{"n_layer": 15, "d_model": 384, "n_head": 6, "n_kv_head": 6, "head_dim": 64, "d_mlp": 1536, "vocab_size": 4096, "activation": "relu", "norm": "rmsnorm", "norm_place": "pre", "norm_eps": 1e-05, "positions": "learned", "qk_norm": true, "attn_scale": 0.167, "bias": "all", "tie_embeddings": true, "parallel_block": false, "init": "trunc", "init_std_qkv": 0.0263, "init_std_o": 0.0263, "init_std_up": 0.0263, "init_std_down": 0.0263, "optimizer": "adamw", "lr": 0.00228, "beta1": 0.9, "beta2": 0.98, "weight_decay": 0.3, "lr_head": 0.00873, "grad_clip": 1.0, "warmup_steps": 301, "schedule": "wsd", "decay_fraction": 0.94, "decay_shape": "linear", "final_lr_fraction": 0.0, "batch_tokens": 131072, "seq_len": 256, "doc_mask": true, "z_loss": 0.0001, "train_tokens": 574100000, "steps": 4381, "dataset": "wikipedia_en"}
MLP neurons of a small language model. Each row is named by its layer, matrix (up: input weights) and neuron, and shows model dimensions 256-383. Each number is 128 + 24 x the weight over its row's rms, rounded and kept within 0 to 255. Numbers have three digits each.
A block is one neuron, or neurons of one layer that tend to fire together. After each block is what it responds to, as a language model described it from the Wikipedia text at the highest values.

L6.up61:149119127135138128170162155161136106107139128093108135118100134106127151139125107137103175145103169098132098136149139151140132133152113154171117074104115154109133112139105128123121127143130121163078152124171182112089118150101095116127101110156165122131126094135136105159124096157142135150117151118116070137133142149204168146140108139117123121116110082139109112114091121098125115124156
L6.up297:121126109149147129129149148120129154128123145156077121130133095124139149134110183103127141123115159130157125138113099102122072090133098170118150140125137130114128076148140153166115111122092164121127096132138157105152115124129137128101121107112058118123128108129137140148125139089085126088122154120089141099131102111081138137133103139086075087122077142174135095095134120116110144127126
L6.up1076:129133173140097140109124153187139134090163115130125128156126140145147125106073089084128166192113146092167124130128128103119110089150133133153129163110128111163123078151100139129110137131117095157112122101127139143099120122113124163093128136188077166094152146148149117150138080154129166132082129135105108101127133122145136127165123153086140115150109125111118109119134144113102102113151
L6.up1507:111128150164099116108137133165089143111139154183123131158149099084128136109099165137173120172115126104128130145090120144142120104129111101159096118171146153119128127143144131114129113120088094102108103130147143103112120129145124152144147125203086130127136162113143117135121149149130161104125155137092104125151130139135119123137132161148139082131138180129134121123101167102109140132131
Description: Mid-word fragments cat/at/ag

L7.up498:151152153111184138145146157101154142125114115175136117212119105075085156148124115144131130120106160142105137122103130124102161092126112144110133135185141121106153120114156110129161161111137130134074089114122113213118113115087128140107108115143098100117110102144105121177101114161141153160126119134121097091101116122109111100115137147146156140141099128140124133116096123146143117149126
L7.up1073:138160165115191121129136123173147084118117139104133170148106119148120175102084141127119122145112172129129134121137127154117134099154084116147129171130124151113105158146083149121127141121109118122116087119092137137129092112126138152102115077151125134110136121148113122112159158119124176114116153112131128125105098101157155108126138114136182093112115133126111106133080135113098125141109
Description: Institution name endings

L3.up101:134149152113123179104123146138138140148115101165168133163153137157150165111118140094112152149102130133176122118116106148109123106103149137129084122134128153148122120121169107134124109123143146143172135101111144164113124122094126137092115129109129141113139138122099137174133132126120161141077150156116108129107125109083094084105169125092134122153127168129116133141106137122113139189114
L3.up138:095147134142198139158154147115170157161134146120162092140153160140101191153156151109141163112112125105111114150097097146137128121145103154152132156160055147131120205135124129141134123132165127153160131130136167139119084128140145185149143136107148118141132125159099101136157137137117129139095157146112123135112155152113082140151129142107116120146096117112137140101148164086134180133165
L3.up140:143123076125159174096129137141100156132171127144131148144091122077155087154082095132120150143115143124181108126150099161131091151079124165151086144133143116123134105121141125158114141161109086149077122103131143139115097074126092125120112108138120142129094135111122146136134068159138177128107104156165126143121088138119125085177104124107125139132118115137099143136116168093101166089135
L3.up289:112134101170127168135132159138156126137118122163126130116126156106142121148154131154135176095108141104146119141115094116167110089142101181147125132131125134101131136142097145110174182136108071137140144117159182114107112182122084132150155140114174111078123119119127115176132153143131116087093147126124103131117107108149130141133131165100143122132120070124164136086121077099129177142156
L3.up370:132165123151156146103132167153101136132116166181144141107135158105171088094094115116131122099113141118120115174081094129148096120118077142122128130121138164139096132140114121107138146098141096180070129089134120111124110108124117148150123120129087141123122175097105144150141171140108131126148157160105127139121079135133143096112139130101170119101099072162129140147115122115140156088108
L3.up404:108153137124152174152088163128121134147158112127129096129117131128186123138108149097163170115103148097134115149119081142142118145102124138153098139147141114162148157127142090163119130116134147100146146099132172135102134123101101185122175153140137158114129151135128125173146163150145139144127145159116124112115099129150060108158107138070155109136108124145104149130149138091107181098179
L3.up406:107200116150140144129158153143118120094171098101146109140127123129151123152147115115120141159117112122132135181126125132163121121147122179125121100120109135139108074123131088128166131160139133114140116101147128126118125114113154122141097059130160135184091129127117118124122126158138135099122156138151163171082102145130145103132133139124138117144172116117112138129078180159144121090102
L3.up1520:123175088111118128123150155126115106092178114115103127116103129125126120178154189154135146148096160150112116131183149152153125099075139113143117128147127133151130140134146081129151130151133132109147129069133163152108163145139113172122153139129174123138096147122151152113093111136138116145089136103145116105115116154140103110144087168104116128167134132117118155125142137118085137116130
Description: Number separators and re-

L6.up81:117149084168169122132093163148125139098147085120141099133104166117058151159150140115109088130116151182095098165133117114168163169141122133145135072094102102131151131125100114120099093122114165114164109104150148155084143149144095153105121093093174119129104114127148132128131140124110128129107098119102092136120122125124123139128135141079126110151095143115147137112133138125148126122137
L6.up287:149141144118104125125142133153127098108145096121155129134119136100092104151126158132121096118101132116108105109125130100081105147116093134102133148159132127126161159135128145142118176156143123134130134115114130118101139178082077171128125111109120085159121145132118144140135148121151150175102105109146087162082166110112148136102134107128116094182114138144119118150109132121133113152148
L6.up503:128169118130160107150120154130118113068179123103124160119094155126074139145165111142137126106116108149128098175161145106145114150139110129113159092135083100158118130117094134112118099110152108098154068102156165151108137154131120143141106095128142138152131166174126112130119109123101119143107114136142091149122139080145152124148129160125100126175129144106123136123100149076162152136153
L6.up1159:121128134134126140105108132151099120105164147172116120128133174098135192135079155114114097138109147171134107174177109106124122137122133162109134136124110097150181128143121129124106115082101110159143115147155143087099162138115091140168101119121077113128154120133145125120118153099115187162113112092114111120103162115147102108126105140104114122160093110080127075141141144116164144132147
Description: Reporting verbs introducing claims

L7.up1053:088127146152135119118105150122107109152155152116137116121114156119141157133162135119128137137113136148140131138099105102104135097115092125177106110115090130140121114140154145156127132138113126131157136115172166119134103174125103128161136124152140138159126173131116105166136158090136106077119153155083132133178121122108125157135126133059135115102103153104117165131105136107140153145128
L7.up1198:127155121161116124129117174125147132121149139149127099137095142094126144149114173101120120122114124152177123132154137147186167119145096188145132114102103110154150117155112103096154107116094123137091120115152191103106126134104126131108120093135080124163129107168119121117149125081136124116125121170064152119110115122166158145145155147099128136155123171129087109137099159095103145152128
Description: Section and paragraph breaks

L3.up18:082160113138120167143138150140139106115109094116155134119124130132108148160111158109118121126113168090126110151111115136176103129124072116166112137117141146109126166152126098151099169107131120148103125102120140088135120113122127137091165135132106121124131167168136146136165111128136102181144099131110131109069141134146131151130110129106114120118098163114087122143111166112132132129105
L3.up290:132152113129115090146113145132123146149091127091095109141126171107115151090131178106096103125105104124117110145123125126135139076100112113179116143176090140123143129144103117126104157120079143143157158106161161139127116141115109110123135134138163130146097129101138131099137094111139099135111143106084144143127118098116136131132090152093137085119122139142101092167107121092077154130114
L3.up689:104137157090126116108156194115131134130145136148108102115143165111095141139091151116119136125108136127116129184108117092126140115145107114159122150110108132109102133118114140140143140131142095168116138114129131136120117106108168123148118104113123122096091153158128103121143121145146162131113126166119133121126134120168197147174131149094168147095143139108141163152085095075106138132157
L3.up979:094174142094121123127088165145163123135088147104106125118072127132124142130109160067116086109107141137145120124092110126127094121155099132166137145157104120134118119149159133140115139121112132141090161125131121111126119109127139128134096110123082106128127146196148139116137092122100197125116098126109095155123108132130137084160132152114126121111142169112085152121125119065110176132141
L3.up994:123174161117102138100132212122139094131119123159120128135129158127154170097127133044151154100110107112122126152099136119195154122117091114138123126096145174131124171150136139116137103098103119113130145114135147149098111106164095188138131132122131150103105138177161137123088132134105216133097142145119187097129147183138113114173133134122139125128120110100135147142121109124074124146103
L3.up1339:107181149138144095132078160143128094122112120114114091135109128133131129158092108090142126116103138100153121197127146156103129108153099127112092120123081119131132135133146128146129151113156144160113153117163121111139120077152134122181156133124084118123120141149140139150128075125076148159121115129117143112168127163127117128120063139138141133147107157122072177091131107120141135133119
L3.up1469:117165137121106131158101178155114111149136120179100104156119142113112118158132165098107138116109142095129126101062106136104111156145107126181138148119100098126130099146114091138117141103115086136137101126140151107128117144128103162160106126126094110153163131160137105123157112151149185123106118146096116157128131109171119158174078140097129053146092118124122138120121124090135153158150
L3.up1475:128154115149149146116116168131128145116079107136084113116171177129114099114158140130111149104114152148111128131089152072106169091130072137136129150105115131103125158132122134098142167104127113181135108135131130135150095112149156104129173104167106121098113127167060128147129131153109133102098114140132117122153070153128112146131129163149137096134135137159144138131137112127150126137137
Description: Field-of-title prepositions

L7.up180:088119120135146144092131177127131078097120098120146140123141139147105100120105139103140110123096165130100107133139097156148161119091114169168130099109099164122167154112151115093142081152118104161160086113116127061139132089129119126159168111137104135116111185139119140139131133141123123117132115128096136132105162126139127105142111139101143097080073097121111160067175151132150144116120
L7.up514:114121174183144110109123115137112123087140137114113139158111147107093111155100120130103103152108163112153124121087110098133145131091122151165128133110118106142161174115103136105124116088117163147155108147106144122136141146140125130131120137116148141126153169116135173106135128133162104114126169095096145143124139130144165120154088167160187038087079111126102165138121163133150135136140
Description: Mid-word subword fragments

L3.up192:137093165124148110103113147121118141119119116135117145152120121111127100111145156114171098147103133143136113141109113091132129133095108116177133152137107125125140128129174074135145177180153151123113120082166136110126145129106139155148141104124121121118129143126139104169119130157180123076122133135138135129131161149109089163140121176123111118073121155123128144159077155143115111141123
L3.up285:130149153094141123094099131143151135162123152129150151164128134139124126150144146109178120142115104132101106158107110149167104142127103160117093122124104163142120140129150098163129118122141077127173131131140129168117127128112128142115188150126144148172108131103124110115124134116124106151138115120160182179139168143127078052168139129134120113114100123141138123126091128114136129138142
L3.up365:100139127079115128111126117147154152075100144117127115128117123164115110124102196092132109161119143101119105118117116117140082104122141128132070116102122146165140120142121125142103163146146164136140098152149166133131157107138170141091149131109122193124135145160127156118117120127134082129116145139163130159134108168145101128156133097092139117096125146136119132163133151118080118109092
L3.up430:129122151101114134115123146157094114106100151135128149153128134125126127142105111075172130142111161144157114121089140056096140114116145172137104135066143156131129161141113142084120118135171150167123089157136124108060112113137149134165107128147119172158196136152120159151140109167125114119126131108124103122143114154144113098132099151149174122131142091146096157076125140064140100140152
L3.up528:096124088143127084111078112135159134143129132117097163180114169126148128155132098130146110134104138132117101141163128103097112139116158168111107117108140153117109174153130105114129106166129123099113139135155117080163154157150112101160125145125122091127130112117127119126084160132075106167146103115153154101145101104113111148186103138130121128114130140137127147125144137154140109162150
L3.up813:138132105094113128115099133167139121139109127114131162169139106128171128152132143149158116135108155118102101111084118156147139142128157143149132130110152163139141153153153122095127145171120125135135158143140139137079158170129120131125112155116136142166119121125132108140137121159147086136139141127163111184119123159163097135162070145172158106115149112169099082125063124119138091130125
L3.up1050:110131134103143140130087156143144115083108110108132161158138121130154119158181147111154107117106132136093110115073122095118168132116121147100104079104114132117128126135108075132133112166162148102162091126148144183117129145164117106126110129119151187170148114142106158161088116145104125144175073125111131182155120155123150129117083150132116076136097117146116116106126150094077152137121
L3.up1278:151160049127128141099126106123106104146131145098118103146120149132143107156067140145108147162103171109122115106094152129113150134150130175135104128129108166133153111134123127128152115127109148147111148118131163109099150119148137105130111126163133187127096174138127100118118127116159112133118131125133079151131103149175147125135097186143146116156096155119123131133133154101165061119122
Description: Mid-word subword pieces

L6.up45:112165119156111111129114183169158119124104154126104098133094132104141204132118169113127120107114124133087110133082141138099186118135128091160175106126143131127108113157139163092130122107127128155150151127117134122095137145128109140095114102158152094164093138148143153109161129139127151165125114133144115109122139095153125117145124120105129109142150147073123105137104142104118117134151
L6.up513:132102135142128137123121133153114119149103120126141138140076136155090180097169146110170173141109111100086121151125064132100133090129138136088114110122137102101129111113142131133169149158109153135143134092138136119135174130127096155162195113125139128105147113130126133159125153147098105066120170165111117132146127118108114161144140170057138101098088141097114120149113119125143145128136
L6.up680:092152157126125101108107152148127114134118145104107125121144163140106137129113131084114150097118131123164122177102130131105138044136089124113100092145132101147112124135159155094109122143114137137151163073147115140094120140161152124182130135137128122133135119131140145108126116118116145157104108161149120188150138091143144099145099112100149123154118122115118124116138141093124171146148
L6.up897:140151139168146134111122147150092112127086123108126115116131134107152168106116151135141144146112131129131104140081143136153162054143130140124126132130127111159153121125136129140154099177125170140142114089124147107103153104144146156143109156116118124120128132167145127145162080107151131109132138111115133129108093106131084147138103133098146127154146128078130115111139140126096128114172
Description: Biographical milestone nouns

L3.up112:101131076143151101116136161149126162160112146079087109126104113106137151162138094142113149109117128113112113122111124151130159132132107139124114130109110139103147121156109153166119140115150132133149177096138106118138091159114105106170078154163138096121126145148120112158147091127141087121116146151129153142087129142103134174112128129120115101134086124120092134131118092129107150142092
L3.up386:127158142147145135091141135109132139082168147130142125136127124128075125174082135128147123108116119109120129175114100123152127110094151148159079119129077122153124129129133119148137105093123102145143093080125119150131156095106106151167156133138127144172128091197170112087155094105149117153069128109113122109097106131122116085142116119103138114127095121140135129110125123099115142174145
L3.up419:117135149109149132149096135144092121081178123113088118142107112108081122157135112117108147118110143150137116070125102106096168125115089164124144102151107104140147082138121131111125124154116105132133136043123138139132111170107140172105093122165139124120103136148150146138116098126137101115093091111107059134102128126132110116141118144135130090145147121111122111088117138130133120182208
L3.up581:131157131156149158104116133120134126139131120156145075150096095102145139124074132071159127149106116106114087109151123123105106141114104168159130144116112132114101110142112139105132134125097148165127162119136142136128088196102122139109138130129111111126117128154108172100102112126141113143121126177124049163100129159152107158147124171079135127087084106120088148136142110135116115163137
L3.up807:130207158140142123117171154130134148135156101132131115154117107121139124143171125129103112142109141109121132151133146110120115137079154150130134101110104093176154153147124119143107084130126167129143145119143159093137106115093125129131064121177135147169118172142140133152154126133141123104081118134138107110136125135116150110164098134127137124151092125077117179115103135114135169127077
L3.up1139:157152120117161153109115140121071126144161125146121076125075144127103138189161172107121110104116144109137117128129132126098160095125121124127143125129142081182148123148125159150100141126115156144121101065125153141134140125121108150152117119187116100125148120182142136128158108157111126104100133149111125150129106115122122102117107155092116094159136079089116163111129144083140156083119
L3.up1321:127172152090125118092106158113159123125121108114128120121106103133132142149147178087147117091112129111132117197108151121103137130134097177128175122128090118145127137152107104122137122133114144156144152129134145112123153135107111155108169126186130102106145149207147161086104115131075129122153107164160140182089126108113094127134104149084084111112119091068107167125104141104121145110102
L3.up1382:096136159124117120143124146144152094167106082117124140140143109108126142097139165108122138073111155104106137131094121145119151146135111099194092135112134145154104149150103136108132121116107138135127144132103108102110129127130156132150094146115118118128166131178174189124097119135081118114133104125139126167123117147141124127150093106155137111123145172092121146111114112108074127120125
Description: Preposition before an institution

L6.up676:096137107179111121114099117158123131104159119149082137159154108136065154117134102079152148158113147100149100094114111132115122111101087183100119115113148133135107094144133136121148122144116132127109084117142152125134133162127112120150163093157093144166130141182136113128116094149074121173134088162142097127159138131133113130171121210156142121116110073114149142124135115126114134144147
L6.up1081:126114137133168131095128142156121102102136098164135119143143127089150140139154151046087143084115138158134125128128109113105121087102085163111083088143098110140112139135118149107124135105131146155154114127105160096133155095152097139132134088080114152128071139148138144117091103084087102138182118140142106133095136154116149123170094135081125119115100088106115120149171179093099066155112
L6.up1142:131185190120109112113167115165151170094127188113107140154121112138138126151147138103139136095116133128147097140102132127119100121139142164150157146123193091129134120158158161130103121120121135144144086110117121156139108105069124111127160142133100113135125133163123122131122088103139163122108137125055113110125117126117081125133110128125106095127117121112124079129139070121149120153102
L6.up1448:111144173153151111100106111119128130086094150125128134119115149102116128104149145091125149110096107097116069155131082098128134160076101174131131135102150126147093121146158163160101113122112090119155148113107152098164156125078150151115156108117103151110099093196132138126164143120087085147121177107089139135141111136145132150119122151092101115127100123109116132111122088129139096135118
Description: Preposition "at"

L7.up779:131151128151133145095167193146099184127117123120117126126088162120134161121108121135098180163111126136120134156079085104162163106143091138142197160125131140119151144141132117118144112149133119121132093095148146120153130120141141143120109126144126105114117104182102135120164154104122139128091111122151148173133091125135135109186096149177192111142132148126158118136117135125096106124115
L7.up804:161123131137163125143097175151122068147084164101122111131112134095116144121129178125159142103118171112104113163071100142143143119166125081116179175108146150128152114144109085139117124186156148127083099126144132152109116122152148128141140151106142128117103116133055146106143122133111135118096130111139137128145158100160156093140129115184128078129135133091117111147110117121111134150121
Description: Encyclopedic label-word completions

L3.up125:113140121110138124175145140146125103076124166106136112093108129130144149137109126145127132135114176159148131139167112116141158095125143146117131136104138098156135100144129150108134090137135127127125138111148152104118107088116154156114093127170141122102143090158108114119127138133147111105117138081123127133131137139156114136088090201145152097116137135105137113100110126106115143121157
L3.up145:129136136144123105138102127144146121096104114110072132128071109092114166133127150067181110098110201163104131161132133116117143109148134092150147102125135166147098129146116111151167118127127109089142094127117117112106149127137118186123158171151164127127129125157136158114142132132131123081110139115130119123115125172154131079180095166108155106152153161104127143139099160100154121133108
L3.up343:133154166104111130108144151152128132144145120106118135141099126104107156101131094092195125090105154116073103144103168115160169108127127103184169150088124096177131171159116132132167107111127158114149115131084138124072097140154166161125107140141118110146147145150128117099117100164100170095106145156117179130087168140177118073107145162163131099119168131129106149138090129119144115106102
L3.up514:121118147111144086108113187105130085121133129144129159137123151083131157085105102137131136113114117132117117129158108143182161096153090135159132144107142176127112151166176114105156152143102083113147087096105124130112128103121148169144118116131163141112137132130142141136102131103087104105120112130125155154120109115164138101157084132102174084149143147097129124152134134107091130128130
L3.up664:114134146123147111113128164153113106121127128125094138152107108065129125141147138105165131128110199156131106130106122130143138138155112107137169138078128103149110103149133129160104109152145148137130161123129114153089153133095135148146153125203119154151121106159138142147141135173121151141059106174113146106131146101153111120107125168115140114130101079125147129105107113110116094129111
L3.up1149:095092135115161114103081124140098141100098092093107141116103117129110100153104162126126109099115158146121126121134114146107159116127108092132124106132120122127130126140118137097137118137122152139129119077135100154116148119137150110152084093150110132095153145134182154129143121136099115137149110108137126153173133111104139104122104139112148058132136154112132164103122128134122122123138
L3.up1193:096166148191140135127155141155131153134143126121110115141116102163070135092114110143186182157111168131060118129115088131125156111154095144133156108111135123116135121136082108151107116109130088105180119116116125137090124155121096149151155140151132113098101124177094100102154093107109120131110087124124131118131152074176117087149103169131182093103143160139137109167136127136134144110135
L3.up1236:100127110130124123102113137115089122153108124107120099143125135076114119119117152125103151072116175123155127124073095150151121159157143112158133121129120073123129144162127151132150135111149139158130123102162141094128142172164108151148146142161148113160114131111157108126144090105125139163107136138145121124151084094137134114133116157131151077135141135127142127131095120093140117139122
Description: Career and domain nouns

L7.up961:140110144146127112100148157146147144108161114169125061131095143093119119145115154088129088132125127129148117122146102108107123113098084130139110141108104121129120115135130152128142143107160136138104108128108143114121101142138096199178130078109083117132194147178118102150109134167103151081133158174106135109110125172105100178092134168099121101123127125114106156166149119102147117161138
L7.up1135:125127128129190111124136135181098124094160076152124127148093111117135157135104185134101134162111132121148099160133090138096130125120126147125125130051130129139161113129142102150100112187139129148123117086104114143097117119095121108146137109133111159086075067145102160122165084133101145117128099163109112128101127153137112121137110122112118126146075085054086121133150122144127095120161
Description: Locative preposition "at"

L7.up922:131132137141181149169099146136128130117105131143122163167074128073126151148104145115163105133111112134123116114137107113147147117124092148160128094130106108106187103149107121125138129138174126154145099120111141138092098149124112127156144085121094139113133138169105137123134093133115122151118138156128114078055143129125138134074130119115101118147127156143131136108133164140115142169145
L7.up1128:168149153146147130191125191154122090117116106199152128152089123112111144142145122093132136145112166128159113105141092126116125110136108133154143133125072142162137158111167135132108127149167149139145092135106136155105108133116101175139152126116140154163125164128112180156132128159132161129121153158144105079117159120098109131134127162103148100122145172128092165124138137071108157151108
Description: Sentence-final periods

L3.up14:121117113115161156130132118144080126101156145134173165163127117098124158159163136139083141170109102153126112093132094071111160163155144125138112060153156113110119139134130079155068109169136134125122103088114164133147154140145116136103109101119166182094119089129088137153124084170081133155167113133109069101133111114132113125119125135146118083110124128140170182127153102128107107145146
L3.up30:111103106099145097149127114188114148152100129132110189167073143070110163119126181102151095119105122149100115125137078138131083116144120105140125135132135150110129129159104093139105116161159147160136144097164120125079133155122107142139179138136146157153123117122109197136136115143074110155156132136134090139115151107112134115144127110076090065095124150104136126183137098089111125134128
L3.up36:122158116149150111132115140159145165097124115100108117128126088098147143123169133105157132082115137182100119152126152119121139118151125125144163090166081086103143168158088121142120108112180177128090136096220144102124150073087123132132086113153137125128130122143082133152158137178065135118115157122067134143139117129128151132128135136123096110096132135105089127143132173106171094145103
L3.up352:110146092130162185147142165136120153112146110096135150122103172119118148145131119164137146147115156118139127127111149133139140095147058132116158140166128129130115123158135133109159156149139119100111100087148143162142123163131129116126087086120130129126111096158126131109126111141121169084096121094138146143115137120101151139155105148143155131118110127115144142101123147137090127126139
L3.up850:115109116144190142130114135139149158107113093126123117143086156087095152160121123140142132177109164120155122139114104146129083148146081141115129135163153141088152143143100149149155153118128142110087090064139131132100139125112137143111119094159127139102163122144124146170128126103103076141104121171155131155160117145117133128126137157105091137128088146116151176147089123158147109110156
L3.up1358:105190132142116109130114132163115177140134141051093118149094124100123142143152123086138107175105151129126121125100111165095179098146124156110132143152130095120136145142110125151153093176115121101163123063164123103110145163120158133151179098158160112144092137155125093135122105125150149141111129173132128121138154114126142108143102203076109102133127180131138130124096139140098105127122
L3.up1417:098169136124129140137078174117132130125122143085090125134143154081149162091140174088201150152107103169078101151095158076159141095118057138103109139162092154099151147131105116127114122152093134110128121090144150118142141090114142150161156126153116154122108168159132109129128144122093163126132139131131164117153144099129108138163128149120123126140074139118134111163122137135152135107094
L3.up1531:129177118135152175163117143126111146110173143083128140143153123126091137165148156160120140126112114180079116119106125092126169122161122144117120118107096117116137132137114132154090149165131127139153144093155129131112130115133122131132113090161156136113107152145114145199118133138090126167119139113079156119162134115130116142101064162114117118105098147102152138125133129154131134115132
Description: Sports competition nouns

L7.up26:114145133134127172116151173173130070115075119107153124112154124145131169080120147093111088125111095138120105144114109137090154109119085117161096089133125160109115072130100110086125154115165138177124140128140109132118086108127139132147150109128090136101082153142098132149162115129164122090148134092098148106123157117122119118107086174101126100170127184145115121135145141104134113150081
L7.up1144:144140160134139112112130150160125159126093130145123128120106125082109181095145136104151114095115165114113138177119127130162150128119113130122151127107119112072148089143123116123125111096143143159131087130122143091084134125062147136168125127151122095085142148175120138135173123114131140080101132155147117179112108127136130129151109144135124102125115111100130136142157115107089087125106
Description: Field-of-study slot

L6.up593:124176105118149140111145165131158096097134138068145118128128149147105100127103131148147130179106150108082129118125137121135132063139109139112115117141157121126141108140114143106102107109141147113096147091177108106093115126096110158158149159152109121141101118113121135129117125147145063084110173101116159172103131089130136103098139159136119140116101184114079145113091169109183161155117
L6.up606:095159130161096174172136166177104096108109113156134127131128151133102109126100120113145133149103135079149129125109072142137089101106116158177162148177153115190146132137109101129111148131147127134104116106149181158098111183117120152131128113140110154118136139136122073131159152119125160126123131140113110133122127118107082123113159166122128135105115140081146141120138141097102159121145
L6.up1362:105142135123139115127158140154154146100145142138150120134091125146137115078164113138170179116109156008141123151101119186139097069094121127104157116128119088141120137131154143120135150134149137122143136119126146133133126120121149156130148116149105073064136151131123146107165133157150130108101137070128153137114141100128115127105148168172161103126101124140124136139124140101148128134093
L6.up1534:121152132133130209131198157144132076138104147107153126142103103116119116152134117132137138149109159080143096140110103129117109146139156153129106110151122147108114164132148076128097127145117134142135141119165127082128108162088105117101088115182152136080126088138098122123186098128088140126124130107147118167108121118114138167133131132104100117096074158107127129105170135091120162143101
Description: Mid-phrase separators

L6.up375:135094163098099143086139141164095144135113138152137156150146159109169149116118173115165128109104113083163123149056091155128162158132159128129144110144121164123160108173120136136143177154093172122130127120162128172118101121147140185116132140138115119075137148147112127145161188108129115117106138148097156153139127118132106126102107138149103112118148179179092109158167141115112133121133
L6.up612:108149103154128118113107192141113120152156164154150166133111135107168168113121130128179136086105137132135110151106135118153121133099109128178113160149162100145115148165127121147155166160150103112137132139094187131111141097148137156113137105127088149104117175144081093146141172095119101134137143132115160144127131130123103093175115103165151094138118149122120138139140115142112123111104
L6.up860:127108153147148127157148144125139172099131165130141128133065088100182104132142142065102166115108138131082080138113132113109145129176102131159145137117110151156146137145127153162138142116119155125151117103087123144111140106125134145145098119139118118105108148185130139145115127124119140097102140161122144138124164124110063090124166123141179124137117161102104158120149129114119150135161
L6.up939:116147167142119121125124127149102095106124140127093127141123147092162130158148132140129117104117123119134117117083146184140165146171099146121114096105141156098116151153098076116116173110133108131147134162144176144163092127143112148129167143137111091112066161128104143115179129150118152146134118112130082165132150106164140099087100118148093100147101139097154160123115144100112165166162
Description: Mid-word fragments

L3.up32:112109127117141122137152121132141127140109109148105150146132130134116115126132110074112145109113168104186116141152126146147124078169130136168125104140136119161124096134183147132134138161091176125089148113141132128113155093112099129150053091122100117138119116173152159120155113133098138099080158114152109114132118130093102158116134163091144092130151101118151104121110137107089134143124
L3.up38:088148139155098154150162139126121125091191184100108135146115128113121102145113176130093157131113132116141128133113104102133140073123163129110111097121068131157134121141115140104166127127158137102119123106134144106100100083125141180110115122173127137126119155119139097101166122096131141090125117161129140097130118157135138140105129119132117134131135133120099126129112179083110157155106
L3.up201:126107133134134169091125159114133141071132125131147126158157134149136119097149160085178147147120187098141128211127140102160140073147139162122122121155125106149119130147162133122116146107099129103157084135132164172136149154115124158113131100154127104134122135150120103134157092114100138132108139155112123135113079138103108124155151160139152102125104114167117124144086152145108144147133
L3.up228:105183162116128148083135159143119131090109095127185135178177139128106102094134130145155068140109159086118125132107131148136153141137119122199096102136119130149091128142128093085140074109112144142140106139152148127081174126126125141142145107123119162156140120137104111140119094120115139162177107139141129121143130108115161144171093158117194103134106126162090134152126176119131077146106
L3.up245:081119166160132199099136113152146158168122150139154122143139085103159123179146140115097137144113179099137143117086116113113145073112135095107078166127118139150154095140125142150155132122094096126109124089107130136121140171103119157140111126180123132115164136095153138117102133136170144132097111155083101118094128153134135102144117157127141078150128157137116154127080167091124170161194
L3.up335:130122160080119128115139121176102131094105181114101103153153119145127116152106115088167141145113123120129119192096155100122168113136122160103133161131156178131110098154125109108085086115122120113129109142146147167061114103134096128125091135126139171155136143144120102142095121159125170123117112160090106159133106105119110070135088162130139079142113159162077144111073120089113115112155
L3.up390:117145148156116140076147129122116114079149102113136125151169089116128159106143136107205133189114157093159126110110094142172114117111119136114105111100128158083141110147148127123111086136118119147155106139163151108157143168117161128151127091176126135087135132168097145130128079120149090107105132189135105182137104094131127107099123138139142088119143124100125166170136147112102149117122
L3.up1161:105123150124104153156161146138144124137155147139147140170127115092119120147120132108127138172112131124130132163122130089158116075139117128129122115131094155136130086136099090092149144124121112121143111122135141179135104153106132161114132097203125178146104134177083140109130108141152141088132134141097151124148119115117132135101159143149151105099107126122136120156130163095075139145068
Description: Credits "by", "at" pieces